Weights of a small transformer language model.
Size: 11 layers, 3 heads of 64, MLP 1536 tanh GELU, vocabulary 8192, 19.4M parameters.
Training: a variant of Muon for these matrices, 350M tokens.
MLP neurons of a small language model. Each row is named by its layer, matrix (up: input weights) and neuron, and shows model dimensions 0-95. Each number is 128 + 24 x the weight over its row's rms, rounded and kept within 0 to 255.
After each neuron's rows, "fires in" lists the words (lower case) most often at its 100 highest values on Wikipedia text that the model never trained on.

L3.up1480 [ 84 132 148 110 137 124 154 119 136 146  90 105 101 140 119  87 105 133 111 165 140 108 124 135 106 143 157 135 133 180 139 122 158 126 143  95 159 147 171 131 140  98 122 168 153 120 139 114 139 110 136 126 154 105 114 145 148 187 119 102 104 124  99 163 117 158  92 122 103 109 113  98 152 107 164  58 133 124 115 117 155 155 102 138 104 103 133 142 140 184 144 135 125 103 107 156]
fires in: "that", "released", "which", "resulted"

L6.up418 [145 110 119 102  97 146  85 122 146  95 118 141  77 108 126  83 138 140 123 135 144 133 164 150 155 133 133 157 118 150 130 114  85 161 152 116 143 125 115 112 137 173 145 152 151 119 135 170 124 140  86 102 130  80 115 127 112  81 153 134 116 107 138 144 116 138 101 118 136 118 145 155 111  86 140 124 103  90  89 115  71 138 130 105 114 101 141 110  83 104 117 160 131  88 133 167]
fires in: "who", "he", "18", "that", "she", "was"

L4.up583 [128 142 136 135 154 120 132 118  91 116 157 155 143 108  91 137  92 179 128 126 139 120 144 179 132 137 109 179 132 128 131 103 137 120 129 147 150  82 134 142 134 137 155  94 144  94 146  94 116 118 104 134 128 130 106 145 112 142 117 105 120  86 106 113 138 126  96 115 113 115 104 119  94 136 157 130 131 146 132 105 119 109 139  85 147  97 107 128 142 109 121  89 152 143 134 121]
fires in: "which", "who", "all", "that"

L5.up468 [110 115 125 163 168  98 110 123 146  79 105 118 110 116 125 163 100 139  90 148 100 125 175 137  62 134 163 123 137 146 115 161  99 153 133 127 102 104 125 113 126 137 128 226 106 120 112 139 156 110 111  92 144  85 116 139 141  92 134  84 108 144  90 139 147 117 145  88 124 141 132 135 108 124  99 153 141 135 106  86 120 121 170  97 111 124 135  89 127 136 145 103 140 119 162 120]
fires in: "at", "company", "district"

L4.up550 [140 111 149  93 117 176 121 130 126  92 182 167 158 110 124 116 147 106 120 112 159 103 150  94 145 128 114  90 112 135  89 120 121 109 166 102 132 158 115 152  86 145 121 134  75 129 153 139 150 128 127 131 127 184 154 144 135 128 162 114 112  99 148  93 136 132  98 122  86 138 158  81 115 119 123 148 141  83 104 126 151 103 166 123 140 107 118  98 142 127 119 112 130 136 144 121]
fires in: "called", "league", "name", "world"

L3.up1472 [123 138 159 117 123 169 130 115 128 129  97 121 136 127 124  82 130 140 114 142 115 113 143 130 160 122 149 103 145  98 149  83  97 134 123 105 104 137 113 137 125  98  78 155  83 133 119 151  91 119 157 127 141 104 140  96 140 156 109 126 129 132 125 115 131 113 132 112 111 152 143  96 138  87 160 115 125  88  93  94  97 106 113 100 149 167 110 134 178 168 148  86 155 147 137 107]
fires in: "and", "of", "there", "including", "fly", "males"

L6.up482 [155 111 136 124 160 125  91 117 135 118  60 129 120  99  99 104  97 115  59 139 152  97 163 136 123 126 169 136 130 149 119 173 136 123 124 128 137 128 102 141 123 122 108 148 152  79 101 105 163 158 147 135 137  57  88 123 104 105 125 110 191 141 146 124 151 153 122 150 124  91  84 136 150 131 125 127 131 164 148  89 122 110 158 104  91 151 155 144 110 125 120 136 134 118 139  86]
fires in: "at", "for", "there"

L6.up757 [138 122 135 106 180 109 118 141 149 130 148  81  98 138 102 153 148 165 149 157  92 123 145 129 160  81 131 152 151 140 176  80 119 114 146 138 141 116 122 131 133 158 118  77  95 139 140 119 122 126 104 126 121 117 154  74 147  76 110 136 134  98 109 102 151 123 136 114 153 132 122 156 142 143 154 153 130 101 109  86 155 128 156 119 102 113 105 133 123 147 110 138 106 162 112 103]
fires in: "s"

L6.up1269 [126 133  91 148 107 116 156 123 101 127  82 143 126 156 123 166 127 166 164 111  84  98 142 114 102 152 127 140 171 129 104 114  91 116 152 135 109 122 140 144  79 162 108 123 133 130 165  91 142 126 134 161 141 148 122  94 123 107 133 137  91 130 141 110 126 147 140 127 143 119 131 100 121 152 151 130  99 118 136 166 173 146  94 136 134  89 132 134 114 105 152 191 108  58 154 117]
fires in: "in", "january", "august", "july", "february", "november"

L6.up1052 [128 134 117 144 137 150 139  90 119 154 110 109 152 124 134  89 119 159 150 107  98 123  85 132 168 157 116 162 101 119 150  86  83 110 116 109 166 116 124 128 116 157  87 114 183 146 122 141 142  95 109 112 147  71 106 114 138 145 170 107 110 124 143 141 102 152 139 135 138 141  80  98 137 110 105 119 127 152 124 139 140 123 120 130 156  91 176  34 119 146 138  84 125  91 144 160]
fires in: "and", "who", "team"

L6.up986 [122 105 135 112 146 129  89 127 121 144 153 135  88 160  71 119 141 143 115 141 164 129 150  94 141 168 102 169 150 142 160 125 134 125 194  92 103  88 128 156 135 124 141 127 138 104 109 117 142 154 156 175 121 138 148  83 144 123 137 158 103 123 123  84 115 128 128 149 137 134 130 146 132 151 124 121 121 178  75  99 130 118 132 178 156 133 159 111 113 131 116 152  94 105 126  94]
fires in: "s"

L3.up1195 [131  75 131 145 164 118  84 156 102 153  80 146 142 145 101 207 141  96 115 141 134 126 145 137 100 106 132 107 147 153 127 106 156 145 138 184 133 114 117 114 152 112 153  78 131 178 110 138 145 138  94 121 144 116 128 109 111 139 115 168 100 164 140  95 132 131 111 131 175 132 135 134 106 104 145  95 117  99 116 129 111 130 134 165 104 127 151  82 128 181 151 113 128 108 151 104]
fires in: "with", "of", "that", "both"

L5.up1441 [ 81 140 151 113 140 180 109 168 118 112 158 129 174 113 149  99 117 135 153 146 130  77 107 117 197 155  95 119 163 141 115 131 115 161  94 132 127 173 108 134 128 119 110 136 143 112 102 118  69 105 115  90  93 125 124 113 100  92 142  94 104 154 154 158 146 159 123 139 169 126 121 142 144 158 125  82 123 123 145 159 108 118 152 113 133 127 152 119  90 115 118 113 121 131 155 155]
fires in: "and", "he", "junction", "both", "they", "either"

L3.up1338 [104 117 131 150  99 123 145 101 152 133 145  90 155 123 102 171 154 155 142 119 126 124 123 148 183 146 154 124 143  90 155 115 138 117 175 127 107 118 126  70 174 116 122 128 109  75 166 103  97 102 146  66 153  95 126 103 131 140 108  84 118 153 103  78 108 146 126 150 153  60 123 121 101 122 126 134 147 103 143 133 135 141  94 133 111 101 122 101 118 141 108 161 135 138 155  87]
fires in: "and", "an", "a", "who", "see", "until"

L5.up1272 [140  81 178 124 123 147  99  89 137 153 106 128 162  99 103  99 130 114 105 115  91 121 116 137  91 121 144 118 114 152 163  78 175 146 128 158 147 160 143 109 153 170 136 111 170 122  98 153 137 130 171 157  90 104 133 156 150 125 158  95 122 108 137 115  95  97 160 121 117 133 123 104 139  96 130 154 112 141 114 103 149 135 123 140 126  87 116  83 105 110 114 133  97 153 160 114]
fires in: "a", "green"

L6.up1485 [172 133 171 116 137  88 118 129 106 138 134 151 119 146 112 153 114 131 132 139 168 143 161 126 158 120 147  95 125 149 111 147 142 158 113 101 170 139 121 117 135 117 145 170 146 121 125 128  75 110  92  92 126 128 165 135 118 105 127 144 153  94 150  92 146 114 125 142 118 154 131  49  77 119 104  86 113 128 122 156 151  57 132 116 179 107 128 133 169 101 178  75 153 172 170 149]
fires in: "0", "4", "5", "10", "8", "incumbent"

L5.up644 [109 132 125 143 165 132 153 135 120 114 119 114  97 170  99 131 114 132 149 138 106 152 130 125 137 124 121 140 102 157 152 143 156 155 130 109 117  81 151  98 101 118 116 137 146 190 144 117 112 103 135 126 140 124 143 107 189 135  94 162 130 167  97  94 163 158 116 149 120  94 146 133 130 163 154 174 107 104 115 130 124 127 164 130 101 127 129 159 180 128 129 124 139 146 139 130]
fires in: "and", "that", "who"

L4.up121 [132 131 122 142 118  60 103 131 181 132  94 159 123 148 147 131 104 113 123  92 159 111 138 105 147 142 116 120 106 138 100  97 108 110 101 124 103  71 101 139 154 154  79 161  69 127 158 147 136 119 124 191 116  73 124 126 149 142  67 159 110 142 123 121 109 126 152 127 110 155 102 161 140 103  98 112 156 130 143 106  78 109 140 114 129 118 159 118  97 123 105 159 130 118 123 126]
fires in: "died", "time", "that", "born", "killed"

L3.up1506 [ 94 111 142  97  95  97 141 171 134 146 110  96 157 131 107 103 124 122 130 154 108 114 105  98 134 153 106 161 126 125 165 161  86  58 118 129 142 142 100  94 113 109 113  79 121 142 121 132 151  86  89 145 140 124 102 117 134 155 115 112 111 119 130 150 146 166 130 130 126 146 120 148 127 156  83 141 130 141 151 123 156 137 115 172 135 125 155 111 130 100 169 149 155 106  91  88]
fires in: "of", "loop", "syrup", "part"

L5.up1229 [177 154  73 129 138 114  82 146 128 143 122 104 114 120 107  98 135 128 132 133 151 130 122 100 137 111 109 147  80 154 142 157 107 165 149 134 112 111 123 135 151 126 101  87 132 147 164 152 193 141 131 134 135 132 180 156 144 105 124 143 104 144 103 170  80 171 145 127 125 130 156 141 147 143 132 114 114 115 115 108 117 155 133 131  89 133  86  83 135 120 136 129 134  96 177 104]
fires in: "and", "but", "that"

L3.up1331 [141 173 137 113 129 121  75 167 129 136 130 169 108 129 104 149 124 120  81 147 187 123  83 137 107 136 127 138 141  95 132 147 123 130 126 100 143  76 151  84  74  95  84 153 146 156 133 124 129  91 127 132  91  95 102 175 134 108 128 149  92 150 129 146 128 119 120 164 149 120  97 155 129 132  89 145 152 119 125 118 130 109 137 163 116 194 107 161 133 114 106 137  94 104 119  70]
fires in: "however", "when", "if", "although"

L5.up1424 [143 122 158  95 120 113 151 157  91 136 116 176 119  94 139 150 111 144 121  76 164 115 128 116 150  83 147 157 149 134 132 131 104 119 153 161 114 113 126 144 108 160 153 135  98 126 116 128 121 121 104 111 122 138  90 113 134 139 120 154 140 115 106 106 166  90 101  99 165 142 105 114 114 163 112 138 149 123 163 184 127 116 139 136 146 127 149 133  99 175 169  89 120 106 116 158]
fires in: "an"

L5.up257 [138 120 149 105  87 134 133 141 123 141 150  99 111 162  89 123 148 155 115 171 120 124 134 119 150 152  64 133 143 124 180 122  96 149 115  90 133 158 130 131 117  73  64 179 133 130 108 101 130 126 114 109 145 151 169 124 133 112  96 159 104  98 126 151 139 138 153 136 122 131 136 143 134 160 111 105 137 148 117 115 134 166 143 123 117 157 145 180 175  98 111 131 102 111  99 110]
fires in: "the", "of", "a", "caesar", "red"

L3.up340 [136 113 101 136 154 134 127 106 111 143 112  73 171 101 174 108 128 100  98 115 139 137  82 139 163 145 187 148 114 143 108 176 102 119  94 129 134 166 138 140 109 122 109  91 129 137 118 117  91 101 163 174 110 118 138 106 150 163 127 146 132 113 113 106 145 135  98 123 132 147 113 127 144 154 122 163 105 133 113 107 143  85 111 125 137 167 113 134 122 135 153 164  84 154 132  95]
fires in: "of", "thereby", "aleksandr", "rodríguez", "stewarton"

L3.up389 [121 131 147 117 157 121 141 157 129 138 136 106 129 173 123 119 110 106 147 146  96 127 128  94 136 142 140 132  91 138 139 105 149 145 120 131 107  98 137 150 123  77 101 143 173 171 133 136 136 110  91 148 152 119  87 163 154 126 116 165 114 130 102  89 101 126 143  99 144 137 137 147 143 143 106 105 134 157 104 127 118 101 137 113 153 125 178 145 122  98 131 121 100 122 137 175]
fires in: "them", "him", "himself"

L4.up721 [105 111 115 132 163 135 138 150 136  96 110 146  99 105 151 143 103 139 123 129  89 112 162  95 128 140 138 164 121 108 118 110 155 122  58 117  86 141 146 128 128 114  90 163  96 151 103 125 134 105 142 115 137 145 123 161 128 101 124 141 135 158 123 158 107 118 125 133 175 126 153  92 134 120 186 183  99 106 160 132 106  84 138 137 101 144 130 123 184 115 154 146 128 121 131 138]
fires in: "of", "century", "loop"

L6.up1332 [145 151 136  93 144 115 111 157 119 192 139 115 141  99 127 123 163 136 124  84 129 125 134 152 140 133 123 116 125 146 128  86 132  87 147 140 189 170  97  92 139 184 122 111 177 103 133 133 120 105 172 108 133  94  78  97 132 135  93  97 118 126 111 136 165 154 115 141 169  84 116 148 127 126 117  80 117 168 131 113 103 128 155 109 134 147 145 135 155 112 126 165 108 130 182 154]
fires in: "which", "that", "line", "station", "the"

L4.up29 [ 43 158 121 110 183  64 140 133 124 153 115 111 134  88  97 159  90 128 130 109 139  71 110  95 170 184 151 115 128 122 117 127 127 125 104 136 137 116  85 130 136 131 105 108 113 124 126 114 140 143 120 113 143 126  85 124 135 108 133 100 124 146 139  83 164 101  90 107 104 107 100 137 130 131 126  82 175 147 163 116 158 101  83 122 121 101  79 125 125 139 124 134 112 136 145 118]
fires in: "and", "in"

L3.up363 [150 136 114 144 152 160 155 159 157 112 118 132 116 154 139 176 148 123 129 127 108  99 137 138 103 156 100 175 119  80 147 108 107 104 141 144 119 141 141 146 112 161  98 119 133 148 168 143 113 168 146 118 147 109 142 137 107 101 125 162 130 164 125 132 123 122  82 117 109 145 146 159 141 126 122 159 158 130 140  76  92 143 110 136 133 111 145 138 111 119 141 121 121 142 123  98]
fires in: "of", "other"